Part of a small language model's weights: 8 heads of 64.
MLP neurons of a small language model. Each row is named by its layer, matrix (down: output weights) and neuron, and shows model dimensions 64-159. Each number is 128 + 24 x the weight over its row's rms, rounded and kept within 0 to 255.
After each neuron's rows is what it responds to, as a language model described it from the Wikipedia text at the highest values.

L6.down1786 [109 131  82  92 116 142 110 142 162 161 135 124 134 134 165 135 153 107 104 125  79  72 136 177 131 133 130 114 111 155  98 147 128 120 103 121 139 145  70 123 116 145 136 130  86 109 138 131 123 149  91 161 162 104 154 134 152 105 122 101 117 147 172 119 147 116  92 125 128 158 129 132 143 152 129 101 120 162 137 130 102 143 124 164 124 128  88 154 169 122 123 174 109  89 157 118]
Responds to: Early word-piece continuations

L6.down530 [155 113 156 197 114 116 136 144 109 106  67 139 142 132 162 140 130 133 135 163  64 121 126  79  82 132 107 143 148 120 127 138 109 143 128 152 125 149 168  83 119 163 165  97 149 180 139 134 117 123 139 121 113 119 144  87  90 123 120 111 168 137 136 126 125 142 103 127  96 152 131 139  99 127 126 124 120 124 153  92 114 132 152 145  94 153 120 162 108 101 110 149  98 112 112 114]
Responds to: Locative prepositions before places

L6.down1905 [134 152 127 135 108  89  68 134 101 141 107 153 111 119 142 108 132 133  67 136 153 104 122 139 116 140 130 161 195 134  88 153 134 144  90 101 140 113 132 145 134 123 124 187 145 127 131 173 183 157 106 138 119 153 107  99  99 131 115 115 109 121 120 120 147 118 138 157 117 110 143  94 154 118 147 140 144 136 126 126 142 116 141 158  86  97 109  92 146 140  65 153 105 118 108 149]
Responds to: Early word fragments

L3.down1069 [158 136 151 130 186 174 100  97  98 142 163 143  84  90 130 125 137 136 122 106 161 137 152 142 136 154 126 120 113 148  67 118 111 108 136 133 106 127  94 121 147 104 112 107 117 156  85 134 106 113  86 171 127 142 113 103 177  99 119 144 122  82  92 163 142 106 132 123 146  90 147 115 122 115 122  92 144 147  84 144 170 142 113 103 143 131 129 137 104 139 163 172 117 132 113 128]
Responds to: Word completions and sentence ends

L2.down1452 [147 147 150 163 109  84 143 147 121 149 114 106 143 160 110 141 119  65 135 118 112  86 137 142 114 119 149 118 113 141 157 116 105 135  86 114  89 103 131 110 162  93 121 133 135 142 100 147 151 176 152 124 116 109 142 102 117 147 122 161 104 131 124 116  99  94  96 121 120 154 149 122 136 139 178 101 114 124 106 141 151 100 116 122 161 119 150 138 127 137 112  87 120 147 127 162]
Responds to: Title and sentence-start words

L6.down929 [142 125 192 163 118 125 105 127 106 138 128  95 103 123 158 135 186 166 109 146  94 127 106 106 116 102 136 125 134  93 111 127 155 115 118 115 169 174 118 131 132 137 135 192 152 102 121  59  75 122 121 121 151 137 148 134 111 141 131 121 146 127 135 134 147 114 105 164 129 162 147 137 152 110 125 109 142 106 133 103 114 159 110 149 143 156 119 143 136 123 108 129 171 166 120 166]
Responds to: Word-start fragments after breaks

L3.down796 [ 50  82 120 126 138 108 136 147 149 114 157 118  82 122 179 118 152 169  99 142 146 143 142 129 126 120 117 128 119 100 155 158 143 175 198 157 140 121 121 127 127 162 149 175 121 133 151 100  92 154 111 144 169 132 135 155 140 146 154 129 139 152 111 110 134 119 135 118 162 163 170 130 155 107 144 139  58 130 139 131 167 138 153 122  98 122 181 113 106 151 162  75 111 125  86 125]
Responds to: Foreign name word-starts

L3.down256 [127 109 101  89 159 146 132 140 136 140 139  97 110 117 129 174 152 122  95 134 104 114 172 114 111 161 132 165  79 119  88 113 112 159 113 122  98 119 165 116 133 127 117 117 113 145 126 100 136 139 115 151 151 112 135 112 109 104 158 162 142 117  82 134 123 156 130 117  79 141 124 162 121 118 129 129 131 141 105  83 141 163 126 132 146 110 152 151 161 160  84  51  96 139 155 158]
Responds to: Name-fragment tokens in titles

L2.down873 [ 97 132 153 136 143 139  93 120 157 124 101 121 135 181 120 139 122 109 128 178  73 157 160 179  81 125 145 130 116 126 128 113  95 151 134 117 168 159 118 117 124 159 117 131 122 160 115 139 126 121 124 154 142 144 135 147 120 153 116 117 143 129 112  96 128 149 123 139  85 118 142 175 147  79  86 159 162 130 128 160 132 126 172 152 112  93 129 148  90 123  80 133 144 120 114 152]
Responds to: Trailing digits of numbers

L3.down243 [122 158 142 123 134 163  78 130 140  99 126 125 139 137 151 110 132 109 121 167 107 125 116 151 103 175 140  97 139  94 125 140 103 135 114 118 120 136 116 144 101 125 152 161 152 145 142 106 129 123 127  82 166 145 137 178  87 147 112 108  92 128 142  68 135 125 179 115 165 159 150  93 152 117 147 147 105 134 140 154 165 157 132  99  97 122 129 117 107 120 151 130 173 142 106 132]
Responds to: Name starts and "head"

L3.down631 [163 140 150 144 120  62 112 141 107 118 130 120 174 111  93 103 131 138 137 120 143 133 142 138 137 115 132 131 133 143 145 166 113 115 114 141 125 123 106  96 163 124 159 124 112 128 129 115  89 135 145 132  89  91 133  76 134 117 107 149 120 137 106 137  81 131 139 146  86 110 161  81 143 157 149 149 125 116 105 139 128 143 125 112  95 142 181  80 123 106 174  85  80 145 117 138]
Responds to: Mid-word pieces after capitals

L2.down1448 [128  73 116 107 111  78 132 136 120 158 150 127 136  84 155 113 126 143 127 122 118 148 149 138 117  83 148 147 127 174 126 146 154  92 146 166 139  87 128 154  90 142 126 136  89  99 124  99 137 123 106 116 136 129 149 128 131 123 136 136 154 132 133 107 143  87 123 132 135  93  99 115 115 141 134 158 142 110 130 128 125 129 142 150  95 123 128 135 132 167 171  63 107 176 132 145]
Responds to: Word-initial prefix fragments

L2.down1436 [132 119 149 122 116 142 113 113 130 106  46  85 152 131 178 109  98 126 132 125 103 163  81 147 130  97 124 143 126 158 115  86  96 129 136 100 127 157  79 128 117 137 183 132 123 149 111 102 166 108 111 122 145 157 126 124  96 174 112 155 127  87 151 119 137 130 143 166 136 131 121 182 134 156 134 122 154 135 141  91 147 140 105 140 132 131 121 122 138 145  94  79 102 139 143 144]
Responds to: Origin and onset verbs

L3.down2034 [131  82 134 102 144  87 137 147 129 102 142 141 141 135 129 148 114 113 147 151 125 144 127 124  71 113 123 100 140 126 143 121 118 139  97 120 102  87 101 116 125 120 148  76 148 158 156 117 138 145 139 109 122  98 158  91 123 164 142 107 126 159 128 119 127 125 134 122 141 131 163 158 128 113 129 157 161 121 128 121 125 117 108 109 105 132 128 156  72 103 113 119 145 129 111 100]
Responds to: Year-ending digit fragments

L6.down848 [129 165 104 127 107 107 150 124 133 104 106 147 135 134 126 146 127 161  70 112 116 155 110 154 112 111 165 137 129 139 176 155 176 106 156 102 135 110 142 131 130 148 144 151 113 149 128 127 118 156 152 148 177 107 115 137 137 171 104  91  96 117 112 131 146  76 158 119 120 112 122 120 134 120  75 133 124  95 104 107 159 100 171 137 143 102 144 123 118 127 116  66 107 164 106 150]
Responds to: Sentence and cell ends

L2.down930 [114 146 107 140 119 137  96 121 153 106 144 118 108 113 115 152 108  92 119  77 140 142 119 108 175 147 139 113 148 135 152 140 131  97 140 118 100 101 106 125 126 154 104 153  69  92 101  94 130 110 100 118 123 106 153 136 152 140 134 139 175 105 144 148 105 160 142 140  61 131 106  59 132 100 122 134 158 123 134 139 111 110 112 144 126 134 101 151 150 132 133 108 118 116 137 110]
Responds to: Range and compound dashes

L3.down1217 [135 127  64 125 137 113 102 126 152 143 128 106  93 136 150  89 118 145 100  95 103 115 136 119 155 141 124 129 126 142 119 138  98 128 102 131 157 111 145 150 125  99 117 110 115 130 113 113 128 134 137 131 128 125 130 125 120 175  97 161 163 136 109 106  98 158 143 126 141 113 148 111 152 109 141 111 121 172 171 136  96  70 125 139 116 110 173 163 109 182 152 101 108 145 139 121]
Responds to: Word-initial fragments

L2.down1735 [185 178 110 156 114  83 126 117 141 123 134 112 123 121 132  98 147 127 104 177 144 106 138 137 119 136 158 148 124 137 153 102 100 124 159 158 109 139 114 144 114 150 147 132 188 142 172 120 140 117  96 122 118 110 116  80 114 141 142 116 142 149 161 110 139 106 136 130 132 148 135 128 121 106 156 152  82 137 139 119 141 115 117 112 148 152 154 134 107 137 158 113 111 108 134 116]
Responds to: First names in name lists

L2.down45 [122 163 111 133 140 118 146 132 122 163 116 163 121  91 145 117 188 118 115 140 132 158 108 123 122 119 133 110 130 130 111 130 137 129 112 154 119 132  87  94 152 148 110 111 134 129 134 124 132 145 142 109 105 139 134 123 128 177 137  89 121  92 127 135 139 160 143  95  79 131 140 131 128 123  86 113 156  92  93 132 132 146 130 124 158 149 142 108 148 118 130  40 121 114  91 112]
Responds to: Serving or role words

L2.down1300 [113 130 162 118 125 142 122 170 107 144  68 142  84 127 120 142 144 118 133 121 130 134 129  68 115 151 100 194 166 151 130 115  93 159 129 104 108 163 136 148 121 107 120 137 162 125  96 133 166 174 121 116 136 150 158 116 123  97 129 109  94 122 141 142 127 138 121 131 103 126  85 116 117 104 103 107 155 122 127 103 145  99 112 102  87 154 144 121 144 104 146 151 117 118 130 126]
Responds to: Movement/route prepositions

L6.down1535 [117 125 132 125 120 139 140 146 176 160 107 123 121 151 131 117 128 154 114 136 122  79 144  92 132 103 100 126 124 155 138 197  99 144 137 129 148  93 129 162 138 146 109 138 129 126 121 133 139  82 108 114 126 133 142 127 125 158 118 110 103 111 118 134 125 127 137 130 140 119 111 126 114 115  98 142 134 124 126 150 147 121 135 126 130 138 132 116 101  89 147 214 117 125 145 103]
Responds to: Range connectors and particles

L3.down1921 [131  96 131 148 133 133 148 100 122 163 141 111 180  89 158 114 144 152 140 111 120 157 146  96 141 169 130 137 125 109 170 158 157 121 141 152 119 103 135 136  99  99 115 161 157  69 137 165  79 108 148 103 133 126 158 157 118 163  84 120 143 109 154 116  97 185 127 151  94 100 131 105 119 123 169 124 107 125 152 133 130  97 189 127 106 122 136 128 132 156 148 201 138 121 136 167]
Responds to: Year-range separators

L3.down1774 [149 128 138 134 141 154 143 119 117 129 108  83 135 113 124 116 106 154 127 141 145 133  87 136 147 104 140 117  75 142 117 146 134 172 164 125 124 141 155 144 103 131 133 115 119 104  75 158 135 129 105 118 107 140 133 130 137 110 142 115 165  98 136 128 101 155 147 119  82 145 163 120 188 139 111 109 118 134 123 144 142 162 125 141 146  95 135 136 110 147 138  93 123  84 172 163]
Responds to: Word-completing pieces in lists

L6.down1031 [151  93  85 128  67 111  89 106  96 122  61 151 156 107 156 104 119 139 131 132 110 144 134 135 119 151 143 114 163 104 121 119 113 120 121 104 140  67 161 152 119  89 125 111 109 164 102 104 148 136 124 130 160 132 152 142 142 129 114 140 132 103 129 119 197  98 126 158 108 129 124 179 117 140 146 144 126 154 143  96  93 124 152 106 124 162  93 129 126 112 138 158  81 107 139 136]
Responds to: Year digits in date spans

L3.down709 [127 139 103 139 128 140 127 145 155 112 112 112 147  86 122 121 109 111 129 128 134 157 133 120 111 144 146 156  98 169 159 129 112  93  80 166 120 112 114 144 160 125 130 134 125  85 143 127 131 123 143 140 163 150 135 143 158 137 155 134 130 139 158  97 138 140 101 129 123 136 119 118 104 154 124 111 112 130 121 163 167 115 125 137 116 100 127 115 138 139 138 102 146 134 117 141]
Responds to: Word-onset fragments at boundaries

L6.down982 [150 105 128 144 121 149 121 115 131 119 142 148 117 173 116 106 144 108 114  87 154 158 111 154  98 138 100 157 124 109 165 141  84 146 104 146 123 144 110 138  89 111 112 160 154 156 106 130 152 134 153 147 114 134 124 171 132 116 118 167 119 127 151 106 105 101 111 126 206 171  99 148  76 125  67 123 124 152 138 141 111 138 109 110 161 121 195 174 110 155 153 161 105 124 168 106]
Responds to: Temporal/locative prepositions

L3.down1281 [119 101 162 121 118 119  85  96 101  93  94 110 144 144 149 117 152 104 129 153  99 115 146 152 132  76 175 132 140  95 172 109 100 164 136 133  87 108  99 133 103 113 144 109 143 142 113  96 134 147  87 112  97 121 144 107 111 108 129  95 128 123 141 105 115 131  99 138 171 135 128 135  98  57 145  89 170 146 161  82 142 133 146 132 114 140 149 136 146  89 112 139 117 122 136 147]
Responds to: Origin place/date predicate

L2.down931 [121 101 134 135 153 123 120 131 144 132 121 128 111  96 129 105 121 152 133 152 131 143 148 152 165 127 109 138 112 130 135 130 115 134 118  95 139 136 122 136 154 145 116 118 169 123 112 149 128 133 168 117 127 140 122 134 105 116 128 113 131 132 100 118 109 125 114 136 131 146 119 105 133 117 113 125  94 150  97 121 148 136 127 104 153 119 139 147 142 146  59 247 145 140 121 111]
Responds to: Slot before a name

L3.down978 [110 104 136  87  80 117 114 152 123 146 126 126 106 117 150  76 134 152 141 131 115 108 120 110 143 128 139 147 118 151 101 166 141  81  93 138 165  92  91 128 113 117 115 120 102 121 132 150 115 156 175 118 130 141 150 140 123 100 132  82 152 106 140 125 127 111 121 155 170  97 149 105 118  98  98 146 144 167 122 113  82 154 140 142 137 133 102 120 117 131 137 218 147 116 117 127]
Responds to: Route-description "through"

L2.down1313 [138 125 108 100 110  92 117  94 115 107 121 134 130 156 129 143 123 109 143  81 119 115 106 132 106 127 136 137 126  90  90 141 153 131 119 172 138 111 127 147 116  95 118 155 102 149  98 136  98 132 146 101 148 137 123 132  83 140 163 177 157 138 147 126 106 126 105 142 127 133 138 126 104  94 141 150 137 132 125 156 134  67 129 194 133 105 153 163 143 135 144  56 113 146 139 144]
Responds to: List item beginnings

L2.down1905 [129  98  91 148 138 129 106 121 144 154 103  95 148 102 139 124 139 145 152 124 113 141 142 109 201 124 148 137 117 141 124 118  92 123 107 128 159 100 100 172 119 137 151 145 120 157 101 138 133  88 131 161 134 144  95 124 101 131 129 148 113 160 143 132 113 152 120 170 116 134 146 115 106 127 119 136 150 126 140 124 114 103 122  98 105 140 171 116 146 116 140  26 132 131 125 126]
Responds to: Word-initial Latinate fragments

L2.down155 [ 82 100 162  77  84 112 129 117 113 156 119 106 129  99 143 180 160 117 117 128 113 105 131 126 102  72 160 113 120 122 141 106 135 159 122 110 140 126 152 114  81 124 144 144 105 137 127 141 118 103 111 126 183 125  75 142 128 104 153 170 125 104 195 160 103 138 163 112 103 144 167 161 112 121 153 116 198 103 174  89  75 117 118 108 102 132 135 116 138  97 122 121 132 133 125 150]
Responds to: Transport routes and dates

L6.down710 [169 140 131  90 115 163 113 141  90 158 113 112  72 113 160 112 138 127 108 102 152 105 143 112 163 126 128 173 121 181 149 159  82 192 111 137 105 110 151 178 133 126 137 117 163 119 132 124 145 139 119 102 115 143 113 101 107 132 107 113 150 111 143 119 123 148 140 164 102  94 140 132 152 120 112 124 104  97 117  97 136 163 152 100 128 172 167  93  98 113 142  83 112 126 122  93]
Responds to: Inside multi-word titles

L2.down707 [119 126 168 118 101 102 159 137 137 126 130 130 119 106  98 112 127 134 124 145 143 164 132 126 124 124 146 146 127 105 119 145 114 144 120 117 123  96 125 103 153  91 125 146 118 118 101 113 101 149 123 124  80 138 136 126 131 102 130  91 122 118 148 116 111 145 145 123 138 171 102 114 125 132 126 135 112 137 126 100 154 108  97 110 140 112 155 122 121 122 113 219 134 128 146 128]
Responds to: Sentence-final word endings